{"n_layer": 9, "d_model": 256, "n_head": 2, "n_kv_head": 2, "head_dim": 128, "d_mlp": 1024, "vocab_size": 8192, "activation": "squared_relu", "norm": "rmsnorm", "norm_place": "pre", "norm_eps": 1e-05, "positions": "rope", "rope_base": 4430.0, "rope_fraction": 0.75, "qk_norm": true, "attn_scale": 0.127, "bias": "none", "tie_embeddings": false, "parallel_block": false, "extras": ["capped logits"], "init": "normal", "init_std_qkv": 0.0362, "init_std_o": 0.0, "init_std_up": 0.0362, "init_std_down": 0.0, "optimizer": "adamw", "lr": 0.00212, "beta1": 0.9, "beta2": 0.98, "weight_decay": 0.14, "lr_head": 0.00738, "grad_clip": 1.0, "warmup_steps": 253, "schedule": "wsd", "decay_fraction": 0.704, "decay_shape": "linear", "final_lr_fraction": 0.0, "batch_tokens": 65536, "seq_len": 1024, "doc_mask": false, "train_tokens": 326400000, "steps": 4981, "dataset": "wikipedia_en"}
MLP neurons of a small language model. Each row is named by its layer, matrix (up: input weights; down: output weights) and neuron, and shows model dimensions 144-207. Each number is 128 + 24 x the weight over its row's rms, rounded and kept within 0 to 255.
Before each neuron's rows, "fires on" lists the tokens most often at its 100 highest values on Wikipedia text that the model never trained on.

fires on: " and", " or", "al", ","
L6.up93 [ 92 170 136 107 103 139 135  93 125 150 133  70 115 121 153 126 177  98 160 123 152 158 159  91 123 134 100 153 128 125 174  97 101 156 129  99 126 148 157  97 127 136 120 142 138 116 132 106 116 129  96  98 125 178 136 133 126 155 179 143  99 126 109 123]
L6.down93 [115 157 110 110 130 138 134 151 144 101  96 114 156 120  98 170 140 156 126 125 178 132 124  97 139 126 127 120 119 110  67 148 149 101 160 134 174 145 118 143 181 107 105 155 169 100 116 149 157 112 100 133  90 100 177 149 138 139 135 165 136 154 152 127]

fires on: "'", "th", "o", "ook", "on"
L2.up140 [109 109 145 141 139 119 126 108 116 125 125 112 100 131 126 117 131 109 143 148 152 168 160 155  83 122 112 159 144 176 124 134 115 153 130 103 115 150 128 137 166 111 134  70 161 159 130 124 117 155 105  49 128 130 173 109 115 104 151 199 140 128 162 133]
L2.down140 [143 102 113 118 129 128 117 106 128 108 132 152 137 188  80 145 108  97 101 113 129 134 111 132 149 114 134  76  96 119 146 153 132 126 116 133 153 131 131 147 149 110 144 131 145 135 159  98  80 133 124  97 115 118 116 126 152 117 107 134 177 152 154 144]

fires on: "s", "-", " ", "/"
L6.up689 [151 128 135 137 115  94 130 125 116 162 109  93 157 181 157 123 146 123  97 104 121 114 141 109 134 132 128 130 151 127 168 115  91 129 163 126 146 101 139 149 125 103 160  98 117 119 126  84 175 116 131 112 123 142 122 146  85 180 105 124 148 163 180 148]
L6.down689 [119 126 127 122 165 132 116 157 106 171 159 109 111  89 131 138 136 118 167 158 125 137 139 113 115 105 114 129  78 142 160 132 150 151 120 131  96 171 110 129 165 103  98 133  91 123 125 138  98 142 137 161 168 119 102 143 108 120 137 151  85 143  74 128]

fires on: " and", " or", ",", "."
L6.up777 [114  78 124 108 140 104 102  85 121 135  80 128  46 135  97  95 143 127 106 156 124 116 137 128 150 145 111 125 132 111 167 118 101 147 130 132 136 158 135 130 135 142  86  92 154 123 168 106 144 134 124  96 176 121 149 116 118 124 153 136 119 158 123 162]
L6.down777 [128 117 124 151 143 140 153 208 103 121 155  82 142 114 136 154 138 122 128  84 133 144 151  99 122 126 136 111 129 126 111 132 167 105 162  99 139 182 154 115 139 104 146 134 110  73 118 130 122 126 105 151 138  67 136 116 167 129 116 135 113 111 158  88]

fires on: "?", ".", "f", " a", "″"
L2.up377 [102 159 162 108 152 142 137  78 175 104 161 132 130 117 114 128 113 159 157 139 125 116  59 186 116 125 121 106 133 121 141 135 127 115 126  78 158  95 103 157 141 120 143  47 135 130 149  96 131 171 102 138 168 139 127 121 134 127 138 122  97 117 162 124]
L2.down377 [138 121 150 117 113 141 122 152 123 136  98 125 118 140 140 107 151 135 150 146 120 136 144  51 138 144 141 143 169 131 110 132 126 163 128 163 120 152 124  77 106  75 157 172 104 146 147 155 127 133 125 109 105 113 108 131 102 100 122 108 158 112  87 114]

fires on: "-", " Service", " Cross", " Brand", " Val"
L2.up150 [135 120 154 122 130 159 113 128 139  88  90 118 146 131 141 112 151 132 146 156 111 160 117 117 142 143 133 152 159 148 134 121 121 176 173 101 130  91 128 135 122 118 128 144  80 121 126 169  95 158 124 111  96 117 109  98 142 106 143 131 112 131 104 138]
L2.down150 [110  76 156 126 153 149 108 126 143 164 169 154 206 153 117 163 125 146 115 120  49 158 103 130 125 145 152 126 105 161 134 131 191 152 115 105 118 155 107 139 107 142 156  88  92 146 149 131  98 115 129 134 125 174 104 167 129 171 122 147 147 113  99 131]

fires on: ",", " where", " which"
L2.up637 [142 127 136 107 135 149 100 116 149 132 140  94 116 109 120 136 172 122 126 130 138 138 127 133 115 158 104 121 126 148 119 128  88 120 121  98 163 106 152 123 162 130 143 122 132 136 164  80  92 118 142 125 127 118 139 124 162 108 151 171 187 110 121 136]
L2.down637 [138 127 147 144 151  65 156 111 155 124  77 140 142 148 116 165 133 149 162 142 144 145 148 122 131 104 119 119 163 115 130  96  82 110 110 157 121 168 106 118 126 178  69 110 111 170 125 145 131 147 155  94 122 121 178 137 111 102  98 121  82 160 103 107]

fires on: ".", "van"
L6.up635 [131 120 153  93 151 115 152 119 130 116 124 160 145 156 113 126 106 132 126  83 158 100 110 175 128 161 112 145 144 138 138 164 153 147 122 136 140 147 122 161 154 143 144  99 119 175 114  89 152 168 113 123 133 144 156 138 146 123 147 137 144 157 117 129]
L6.down635 [119 165 108 179 135 168 121 108 126 134 149 128 105 114 162 111 113 145 138 150 102 116 116 148 130 130 136 136 118 128 165 117 110 130 100 181 140  88  86 117 140 135 131 100  85 106 134 122 129 141  98  60 107 126 115 152 143 103 120  94 114 128  99 167]

fires on: "d", "st", "tti", "ur", "sp", "ru"
L2.up676 [112 132 124 144 188 112 123 106  99 106 123 146 155 157 139 150  97 138 125 134 121 142 108 134 110 115 124 142 154 110 113 104 112 129 132 141 152 111 104 121 221 111 119 161  88  83 179  95 113 147  97 104  98 120  98 149 109 135 114 126 114 106  91 174]
L2.down676 [138 101 166 130  88 159 119 165 181  82  69 163 127 120 128 115 144  92 141 147 146 122 122 154 131 109  94 152 124 152 136 158 131 156 100 173 116 114  79 171 129 136 156 143 124 127  88 121 145 127 102 119 129 146 149 124 165 135  86 183  99 130 141 166]

fires on: ":", ";", ",", "-", "\n", "),"
L6.up181 [ 81 138 127 130 192 142 131 121 134 135 125 110 144 120  96 121 120 149 113 174 172 147  98 131  79 131 114 108 121 117 132 116 139 141  98 121 100 151 112  99 152 118 118  52  91 142 121 116 105 157 143 160 121 153 133 141 107 166 156 113 125 164 105 168]
L6.down181 [117 157 101 110 150 155 129 131 105 104 115 161 151 140 156 115 128 139 113 110 102 129 105 119 161  96 130 151 117 113  97 136 163 141 120 153 138  86 143  82 107 129  98 143 186 101 150 128 142  98 142  94 138  88 152 137 138 162 130 149 164 160 103 118]

fires on: ")", ";", " |", "),"
L2.up874 [115 124 150 113 127 162 130 137 162 175 126 102 168 134 119 136  94 176 168 135 121 171 138 107  98 112  96 118 107 128 168 164 118 127 132 146 137 142 124 152 127  90 127  71 124 134 120 119 118 145 116 113  96 161 130 133 162 114 105  83 141 105 146 151]
L2.down874 [116 134 148 102 150 159 169 155 133 124 123 115 107 120 138  91 156 112 111 136 125 152  99 106 140 156 118 125 152  93 116 136 120 142 130  99 137 131 171 140 121 135 103 160 113 120 150 126 112 112 162 114 167 135 124 139 140 149 145 115 124 126 129 123]

fires on: " (", " \"", " decided"
L6.up893 [136 111 113 109 146 141 119 120  92 107  93 124 144 135 118 133  97 126 125 159 111 143 137 120 151 120 116 147 163 126 119 157  89 116 154 109 132 112 139 125 130 111 106  87  80 123 151 108 128 155 135 115 139 129 156 147 144 161 149 135 143 121 174 172]
L6.down893 [137 120 142 152 126 118 121 155 140 141 111 144 137 118 135 126 169 152 102 105 129  80  84 120 147 116 166 113  88  94 134 165 158 151 181 155 126 178 121 144 126 137 136 144 120  99 174 137 152 120 146 140 106 107 151 126  95 180 111 146 102 106 128 120]

fires on: ","
L2.up447 [ 79  94 102 128 138 130 105 135 116 128  54  99 158 140 135 115 103 126 157 112 139 131  82 131 137 184 124 107 123 112 154 136 120 128 134 149 149  86 170  83 125 107 121 117 114 110 113 115  88 157 126 102 109 157 116 156 114 131 131 117 137 152 163 163]
L2.down447 [164 145 134 131 132 144 145 119 122 173 186 170 158 141 145 144 114 140 160 134 152 138 113 126 166  63 148 116 147 115 113 152 102 138 138 143 141 130 149 128 164 132 154 167 131 113 132 100 142 126 163  96 151 138 139 133 118 117 128 137 109 122 144 161]

fires on: " |", "\n", ";", "-"
L6.up549 [112 142 156 163 127 167 120  90 101 149 168 102 129 111 146  94 126 133 135 170 137 146 136 105 124 175 106  94 127 180 124 130 101 123 178  99 140 130 143 156 190 135 110 153 130 120 126  95 109 111 102 114 130 133 149 127 111  86 145 156  99 130 129 120]
L6.down549 [114 129 117 162 148 113 117 134 105 117 114 125 110 125 172 133  79 143 137 125 123  73  87 111 163 108  69 148 150 134 115 121 116 154 122 108 143 167 128 105 100 135 211 153 106 115  86 121 172 102 148 117 126 138  98 116 121 152 144 129  94 132 133  45]

fires on: " |", " (", ",", "\n"
L6.up625 [113 132 177  79 135 104 129  89  94 150 152 136 141 155 127 135 130 161 108 123 138 157 136 140 128 153 119 137 122 135 133 136  95 123 129 121 114 107 131 113 145  97 151 129 101 164 137 104 111 111 114  95 114 136 169 163 146 121 148 133 132 106 160 135]
L6.down625 [146 153 138 144 112 135 111 135  97 172 100  93 154 145 100  87 153 149 127 142 185 127 154 152 123 130 121 133 123 104 118 103 122 128 119 122 106 159 128 166 144 167 120 163 107 112 115 169 122 175  68 156 109 145 122 100 130 165 119 161 163 151 122 125]

fires on: "–", " and", " ", "-", ",", "tor"
L6.up216 [129 130 125 125 105  90 146 140  98 115 113 137 115 146 145 146 120 126 101 116  86 174 122  70 164 153 159 167 134 139 168 167  90 169 132 120 103 151  93 125 128  95 144 153 157 108 127 129 165 110 136 158  70 109 117 117  99 146 141 162 160 154 146 116]
L6.down216 [136 141 161 127 124 142 163 117 142 118 143  99 147  99 147 150 201 190 173 125 146 116 143 109 113 125 146 118  96 122 124 114 140 123 135 111 139 103 129 108 117 118 102 135 140 133 133 130 105 147 124  70 186 114  35  97 142 123 166 133 108 132  79 155]

fires on: "d", "sum", "da", "h", "n", "mit"
L2.up387 [107 139 162 114 152 151  89 137 111 136 101 141 131 104 138 126 129 147 151 139 143 148 104 125 127 111  95 136 128 165 116 158 111 123 153 105  94  96 111 110 149 139 142  71 110 111 140 169 138 123 120  81 143  41 124 129 133 145 133 159 160 141 122 167]
L2.down387 [138 148  82 144 155 139 148 118 127 125 131 158 161  74 119  85 125 116 125 119 101 171 154  97 149 139 131 126  90 126 165  74 170 147  82 139 167 134  93 150 145 155 132 137 140 158 125 112 178  94 186 144 129 131 102 117 138 131  70 154 149 125 119 117]

fires on: "th", "SR", "B", "'", "ton", "id"
L2.up520 [110 125 174 126 145 117  95 133 109 165 144 122 123 164 114  99 136 132 154 130 119 138 141 163 112 122 152 103 126 178 134 141 131 170 122 116 119 129 128 111 195  77 122 133 122 137 137 116 118 120 128  63 106 108 158 114 114 157 152 172 164 137 130 145]
L2.down520 [ 86 158 110  89 140 145 126 109  97 104 121 105 109 132 106 120  99 116 153 101 124 163 134 126 126 134 127 148 130 102 118  82 100 112 179 168 142 111 146 152 111 135 112 131 130 104 129 132 117 161 102 151 112 143 140  73 134 103 144 107 119 152 131 176]

fires on: "n", "d", "ron", "b", "na", "ton"
L2.up238 [176 133 164 149 155 134 104 118 162 109 156 130 133 140 152 156 132 105 140 148 135 118  84 167 104 117 167 138  87 125 125 146  98 143 133 105 122 120 123 129 156 100  77  85 115 156 149 117 110 121 167 105 110 105  97 154 129 147 147 149 120 129 154 178]
L2.down238 [132 127 114 125 123 138 133 160  98 114 100 129 154 139  99 100 158 106 125 148 163 162 122  92 143 124 147  88 116 127 132 135 163  73 115 129 178 110 132 198 134 124 124 127 137 136 123  91 131 175 148 134  95 112 119  99 102 126 124 105 125 102 115 137]

fires on: ","
L2.up857 [111  94 139 105 133 164 118 126 139 108 150 138 139 109 143 141 146 174 118 104 124 123 140 169 118 149 100 128 106 117 125 150 108 105 132 107 155 141 148 121 140 163 111 122 118 130 129 108 103 154 134 135 122 123 138  93 135 126 155 151 140 193 132  89]
L2.down857 [147 136 140 133  95  81 130 187 151 113 117  77 115 126 122 130 102 153 160 154 161 164 118 107 111  84 146 147 129  91 138  92 120 120 184 126 114 127 126 121 123 166  85 105 155 154 152 146 118  81 145 112 135 115 166 123  88  94 120 118 126 114  86 117]

fires on: "er", "ish", "ho", "in", "or", "id"
L2.up590 [119 151 161 123 127 125 141 102 142 108 148 142  97 146 109 108 155  83 104 155 133  92  98 139 123 166 122 130 176 141 130 163 135 142 172 116 123 136  92 123 177 153 120 155 138 148 118 130 154 142  98 112 115 138  96 115 148 148 145 123 155 107 127 103]
L2.down590 [122 169 135 140 126 151 126 142 126 128 126 181 120 125 124 114 157  75 122 114 170 167 140 169 143 129 128 169 128 142 166 112 134 163 104 128 142 142 135 106 127 149 146 109  97 137  89 156 151 140  91 167 149  88 135 120 104 132 122 151 138 115 105  94]

fires on: ",", " January", "),"
L2.up543 [148 126 126 145 140 175 108 136 152 102 177 139 138 133 129 132 114 114 134 122 166 176 132 134  95 129 126 126 113 109 142 162 119 103 126 123 166 152 137 130 140 138 161 132 117 129 162 104 132  93 106 139 103 109 130 119 129 109 144 167 177 102 126 130]
L2.down543 [118 139 106 118 149 116 137 127 118 128  88  94 112 143 134 129 111 118 152 152 147 138 111  93 121 134 142 126 128  88 152  95 112 158 138 104 136  91 106 143 113 144  89 104 113 112 126 164 138  96 167 133 135 146 127 138 161 108 123  96  96 137 127 110]

fires on: "st", "s", "d", "un", "tri"
L2.up119 [138 141 179 128 158 123 122  94  97 135 117 120 141 147 145  90 159 134 108 109 121 118 114 153 131 174 106 136 117 156 137 122 114 130 116 116 145  90 133 122 125  95 131  98 113 118 156 131 131  87 127  95  86 138 111 110 135 102 126 129 136 155 151 144]
L2.down119 [110 136 156 139 126 138 137 120 131 119 101 136 102 135 149 112 142 161 125 146 102 172 121 137 100 101 139 166  90 126 141  87 108 171 165 133 136 163  95  75 141 147 124 151 139 132 169 134 130 140 139 143 136 153 150 122 129 124 144 116 135 182 101 168]

fires on: "-", "d"
L2.up24 [157 146 128 132 140 192  99 131 116 137 110 115 139 104  80 111 171 147 117 105 134 120 118 140 154 132  81 124 112 160 108 161 121 186 142  90 113 124 128  93 130 103 121 139 109  94 148 146 128 145 120  94 118  99 144 121 169 139 119 133 133 120 110 178]
L2.down24 [175 130 112 135 110  76  94 123 105 152 145 143 166 100 159 116 110 117  94  96  60 113 107 129 162 118 142 126 127 159 146  99 133 113 128 134  86 148  87 141 132 146 138 123 157 112 134 133 167 142 109 134 128 136 126 136 134 184 151 169  81 120 155 113]

fires on: "d", "m", "g", "b"
L2.up303 [135 143 137  93 120 149 108 117  94 158 118 111 131 111 127 151 124 110 131 183 145 145 138 155  85 107 146 173  97  88 152 167 109 132 133 133 114 123 156 140 139  77  87 119 105 149 146 125 106 116 116 100  85 131 133 141 141 117 163 156 130 155 165 138]
L2.down303 [177 149 127 146 132 149 101 165 143 131 108 146 147 155 117 136 160 111 138 119 157 117 113 120 125 167 152 144 119 142 137 134 101 144  71 167  81 138 116 153 131 139  99 121 121  95 132 121 157 129 122 139 108 161 126 150  83 153 121 160 127 138 129 109]

fires on: " |", "\n", " (", ":", ";"
L6.up317 [125 121 133 121 123 157 101  95  90  94 117  95 145 143 149 121 129 120 116 159 121 151 139 120 118 132 119  95 165 164 154 127 129  97 162 126 132  97 123 126 134 141 100 105 116  84 147  80 133 152 108  95 106 158 144 101 146 156 129 144 166 132 173 146]
L6.down317 [157 122 142 144 122  92  89 140 137 132 125 111  80 110 166 127 128 130 159 122 102 109 108 141 141 143 116  90 159 183 109 110 104 133 144  94 117 160 109 124 133 172 151 156 116 129 155 123 169 135 124  95 111 117 107 104 141 121 156 127  96 159 104 123]

fires on: "-", " de", " du", " La", "'", " la"
L6.up343 [ 95 128 159 152 110 148  64 143 168  83 134 140 165 163 138 105 130 171 139 110  84 108  99 116 149 140  94 109 141 167 151 139 105 116 131 114 134 140 124 138 123 109 147 124 127 115 115 132 133 183 144 118  83 134 131 113 131 129 115 131 127 145 142 137]
L6.down343 [115 125 125 122 142 174 167 130 123 121 166 115 145 150 136 161 108 116 121 158  96 163 106 118 128 116 107 133  97 131  83 130 154 131 142 132 141 169 154 122 150  95  93 153 167 158 102 135 134 131 133 153  95 111 133 102 106 146 128 130  82 114 174 136]

fires on: "s", "n", "d", "bb", "p", "h"
L2.up350 [116 114 130 155 144 128 127 105 190 186  86 130  91 172  93 123 144  83 103 118 149 146 131 165 131 127 115 116 111 149 118 150 103 150  81  88 147 108 138 125 160  78 115 135 119 132 143  83  97  80 173 111 119 122 121 116 118 123 134 112 134 150  96 111]
L2.down350 [144 108 160 122 137 166 103 119 116 118 122 139 130 148 139 122 140 106 133 141 143 147 128 108 137  91 127 124  93 117 145 127 109 135 127 121 187 148 130 116 145 142 114 134 173 125 132 122 130 182 115 131 103  90 153  94 128 131 111 109 123 108 165 192]

fires on: ",", " as"
L6.up393 [125 118  92 121 141 182 147 121 116 144 149 118 141 130 115 100 117 114  82 109 141 138 101 150 158 146 113 113 120 114 134 109  97 120 145 125  99 163 162 164 150  91 134  99 127 136  85 107 102 139 140 103 136 129 141 117 114 143 141 117 125 130 199 155]
L6.down393 [152 142 134 142  97 138 137 162 121 122 147 114 141 109 143  99 105 112 114 130 106 109 114 135 110 140 124 129 117 107 134 150 147 142 125 137  99 120 129 135  91 112  90 125 106 121 123 131 113 140 108 140 130 134 116  64  94 110  94 156 118 137 140  88]

fires on: ",", "\"", " and"
L6.up589 [116 140 119 157  97 160 145  97 149 169 121 116 134 133  94 117 129  75  75 140 150 135 124 120 133 109  94 178  95 125 145 103 103 104 158 115  92  81 152 115 118 125 133 120 124  82 137  96 109 103 148 145 129 119 109 162 103  97 139 107 115 170 156 163]
L6.down589 [119 163 109 133 162 151 134 146  92 113 122  88 151 141 119 115 154 154 119 147 126  87  88 143  59 159 137 103 150 147 140 114  68  98  97 100 119 133 174 166 117  98 112 130 105 127  91 135 124 144  94 139 122 117  96 131  88 106  76 116 100 172 112 108]

fires on: ",", "),", " and"
L2.up535 [ 92  93 124 143 175 146 112 127 149 169  81 115 164 138  89  93 116 133 149 124 145 125 119 156 137  98 126 137 113 116 180 168 105 151 135 140  84 152 185 126 134 109 125 120  88 114 122 110 152 175 130  92 107 154 133 133 120 144 124 108  95 100 141 156]
L2.down535 [126 159 171 149 117 152 182 118 112 149 131 114 132 139 172  97 131 159 147 159 153 164 151 133 111 112 142 144 142  95 122 120 104 103 118 128 108 128 135 119 153 144 128  92 106  86 146 113 135 106 109  99 146 153 164 109  99 160 124 135 112 141 116 151]

fires on: "-", ";", ":", ",", "ept", " regulation"
L6.up249 [125 131 125 144 149 174 135 108 134 148 161 125 111 134 135 110 106 156 132 134 137 123  78 169 120 140 120 155 155  98 118 113 114 173 106 118  77 152 172 118 114 136 139  65  72 162 129 123 137 129 165  88 140 160 118 130 125 137 133 133 140 128 144 108]
L6.down249 [113 153  82 157 105 107 145 140 103 147 152 131 194 124 103 113 120 163 131 154 144  75 113 169 138 103  99 146 166 115  95 118 128 125 102 155 104  92  78 131 124  89 127  70 155 127 122 156 130 136 126 140 131 156 169  85 116 172 127 137 138 160 112 165]

fires on: "s", "n"
L2.up217 [ 47 139 146 145 180 129 121  76 145 109  96  81  90 123 139 167 156  97  79 139 121 114  99 124 125 137 107 140 118 171 131 133 134 144 139  97 129  92 144 116 155 113 144  98 107 156 154  81 139 125 172 107  97 125 117 125 179 106 130 123 137 104 146 103]
L2.down217 [168 111 124  97 116 150 154 109 118  97 121 164 152 126 139 143 123 197 135  95 118 156 133 137 122 127 114 120 138 104 126 105 153 119 127 138  95 121 132 115  87 118 170 139 144 131  84 106 102 150 157 108 157 114 132 126 130 131 113 139 111 129  85 175]

fires on: "er", "ar", "in", "d", " second", "en"
L2.up60 [110 128 139 131 134 123  98 100 103 128  84 141 133 145 106 141 138 155 127 133 124 130 102 126 116 128  87 165 127 163 133 133  94 155 142 113 110 117 117 105 129 133 114  72 120  92 105 158 173 112 114 107 127  94 124 116 134 104 167 164 178 109 117 117]
L2.down60 [115 137  75 107 145 127  96 141 141 210 113 149 132 116 101  93 109 132 126 156  92 109 153 175 139 111 143 149 124 113 110 115 125 121 150 118  90 164 153 184  77 142 111  95 166 131 112 116 115 114 132 118 141 142 130 132 109 135 154 150  81 152 108 126]

fires on: "\n", ",", "-", ":", " |", "):"
L6.up713 [116 123 133 106 147 173 125  67 148 181 175 133 128 141 139 106 109 136 106 146 162 134 155 162 116 146 109 127 135 101 120 161  85 164 178 143 103 160 104 155 144  98 132 127 128 166  97 119 101 143  96 113 162 117 137 126 110 134 143 150 125 115 153 122]
L6.down713 [111 156 137 134 135 172 121 127 109 153 127 148 134 125  70 103 146 124 112 161 177 107 113 159 108 130 104 118 112  83 126  95 131 124  88 172 150 110 135 132 153 113 152 109 138 136 125 169 120 123  97 117  86 145 143 112  86 148 130 128 185 121 148 197]

fires on: "er", "in", "ed", " arms"
L2.up665 [134 122 149 139 127 130 151  77 104 125 176  77 134 136 130 154 152 129 145 158  78 113  99 101  88 130 142 140 147 122 146 109 121 116 174 116 140 115 100 124 195 130 106 165 107 121 142 126 110 123 112  94 136 131 106 111 164 106 147 103 183  96 121 111]
L2.down665 [117 124 124 106 142 103 125 112  77 176 104 113 165 164 163 127 160 101 137 104 116 129 126 128 192 135 122 115 141 139 175 101 112 154 114 151 118 121 132 170 119  97 129 122 141  95  99 139 120 126 172 136 152 125 160 147 148 139 153 162 157 171 136 165]

fires on: ".", "a", "-", "is", "e", "po"
L6.up201 [147 141  96 126 111 177 146 102  64  85 120 126 116 115 130  97 166 152 117 112 111  87 119 116 130 122 121 103 142 152 133 159 101 143 125 116  78 103  99  86 130  91 130 109 129  91  97  98 165 110 133  66 116 125 158 134 156 129 151 115 131  89 116 156]
L6.down201 [124 108 130  97 113 101 152  99 155 139 139 141 149 130 150 100 147 121 141 109 128 122 129 121 129 118 133 139 102 117 128 131 200 138 155 150 149 128 141 114 108 135 162 114 162  78 111 119 123 137 135 154 118 115 141  72 133 130 125 125  74 150  88 157]

fires on: "ca", "e", "land", "o", "th"
L2.up293 [116 131 132 104 110 113  87 104 139 152 158  95  98 134 111  91 136 127 145 146  93 156 122 145 112 139 108 159  84 160 126 122 117 131 114 103 124  98 111 101 141 125 118  69 115 119 138  76 105 136 119  89 143  89 119  81 142 115 176 159 149 134 107 113]
L2.down293 [133 145 124 134 111 127 165 149 129 131 156 112 137 151 117 162 133 113 100 125 168  64 158 151 122 160 146 101 117 145 103 150 134 111 133 130 129 132 156 120 150 119 129 126 144 112 109 149 132 156 142 134 116 139 157 117 135  94 154 163 124 128 150 152]

fires on: "\n", "s", "/", "^{", "0", ";"
L6.up766 [128 128 115 140 118 133 143  84 117 110 149  87 121 151 127 112 147 100 124 162 145 174  77 119  91 152 140 114 135 140 128 111 126 110 123 150 114  95 153 147 139 119 108 132  96 120 114 120 129 103 108 125 107 124 148 143 130 109 130 121 105 155 132 129]
L6.down766 [158 119 144 160 184 131 114 122 134 142 119 103 106 122 140 143 139 169 140 140 152 118 124 173 105 125 120 111 109 149 130 145  98 141 142 130 152 122 155 103 158 139 151  53 121 110 126  94 122 152 148  92 130 126 107  97 113 145 128 105 140 123 143 120]

fires on: ",", " as", " including", " include", " and", " like"
L6.up141 [154 147 126 127 106 141 150 138  97 171 155  72  96 143 139 127 164 117 107 124 155 115 109 121 101  96  94 158 102 131 182  89 124 142 119 148 102 121 101 159 151 131 112  88  97 111 128  91 102 133  85 102 130 137 122 120 112 117 154 114 150 123 136 139]
L6.down141 [ 94  58 123 136  97  99 132 111 118 108  92 137  89 111 159 175 156 136 130  93 133 159 138 129 114 143 138  98 125 147  99 130 152 137 121 105 128  97 154 110 126 132  95 122 141 122 147 157  72 116 149 154 121 111 154 160  86 125  91 139  97 149 149  94]

fires on: " |", ";", "|"
L6.up598 [133 141 100 151 185 158  81  94 115 111 100 119 126 110 138 150  77 127 130 143 101 114 130 133 119 126 136 159 153 150 153 104  80 123 162  82  99  94 122 108 132 120  91 118 175 115 145  81 128 152 168 116 147 130 147  95 133 141 168 141 146 153 169 118]
L6.down598 [ 90 105 104 184  73 108 100 137 134 141 130 124 133 118 132  77 146 132  88 114 106 138 136  99 131 145 140 153 107 127 121 133 135 144 141 105 153  85 130 161 121 154  97 197 151 145 119 141 168 140 105 136 120 124 161 100 175 115 145 143 135 164 102 114]

fires on: "9", ".", "ash"
L2.up220 [129  93 155 135 200 138 134 100 135  94 112 150 128 129 114  86 109  93 132 118  94 149 159  92 132 103  94 139 139 137 150 136 141 122 153 104 115 145 120 116 170  82 138 113 137 114 150  62 119 142 141  93 117 120 106 143 157 137 118 163 140 116 139 104]
L2.down220 [108 165 102 150 112 118 146  98 122 166 139 126 135 139 160 162 139 153 134 140 106 130 112 154 120 129 144  98 134 130  91  92 151 134 118 152 153 139  96 137 142 142 117 132 106 159 123 127 157  99 134 123 106 156 130 145 115  97 118 113 154  67 110 177]

fires on: ",", ";", " after", ".", " as", " until"
L6.up294 [146 107 135 112  88 109 109 123 129 107 168 110 124 184 130  88 162 106 117 144 166 170 149 160 166 118 126 145 143 126 164 163 144 129 152 156 152 106 120 141 116 140 163 122 164 121  99  96 134 138 108  89  65  83  99 136 177 134 107 120 146 149 162 182]
L6.down294 [121 156 122 180 156 134 158 132 148 119  94  84 121 144 130 141 134 145 146 147 140 105 114 146  95 139 141 195 147 129 133  95 128 121 141 165 157 163 143 124 122 119 119 108 111 136 131 121 109 121 143 129 179 131 113 121 137 138 114 129 123 135 112 139]

fires on: " |", " (", ","
L6.up769 [135 117 122  96 110 125 135  95 102 127 143 111 141 151 112 180  76 135  95 110 135 146 120 100 137 181  89 134 123 134 174 180  75 112 130 115  94 143 154 123 146 144 121 137 110 105 148 122 113 105 133 122 118 106 123 149 153 160 147 143 133 131 159 132]
L6.down769 [116 129 143 118 109  91  79 151 153 113 112 131 152 163 151 126 170 183 107 133 114 133 143 120 129 133 121  93 130 145 122 161 165 107 123 174 148 141 143 112 107 125 167 144 155  74 118  97 150 132 105 141 107 128 167 140 129 132 127 125 145 158 158 140]

fires on: ","
L6.up691 [120 111 128 151 110 128 141 106 127 120 142 114 130 143 140 123 137 109 127 107 150 152 124 122  97 151 133 132 148 125 184 137 152 117 151 115 163 121 139 137 146 128 160 114 102 150  86 119 117 107  75 151 114 105 103 148 169 118 153  89 125 151  99 170]
L6.down691 [117 163 113 116  91 122 102 116  87 139 104 121 173 116 130 127 123 118 111 125 144  98  91 101 168 141 121 126 120 141 145 159 138 178 146 103 136 155 167 100 147  96  76 134 125  87  76 143 132 129 135 121 165 124 140 166 165 113  74 156 160 166 140 119]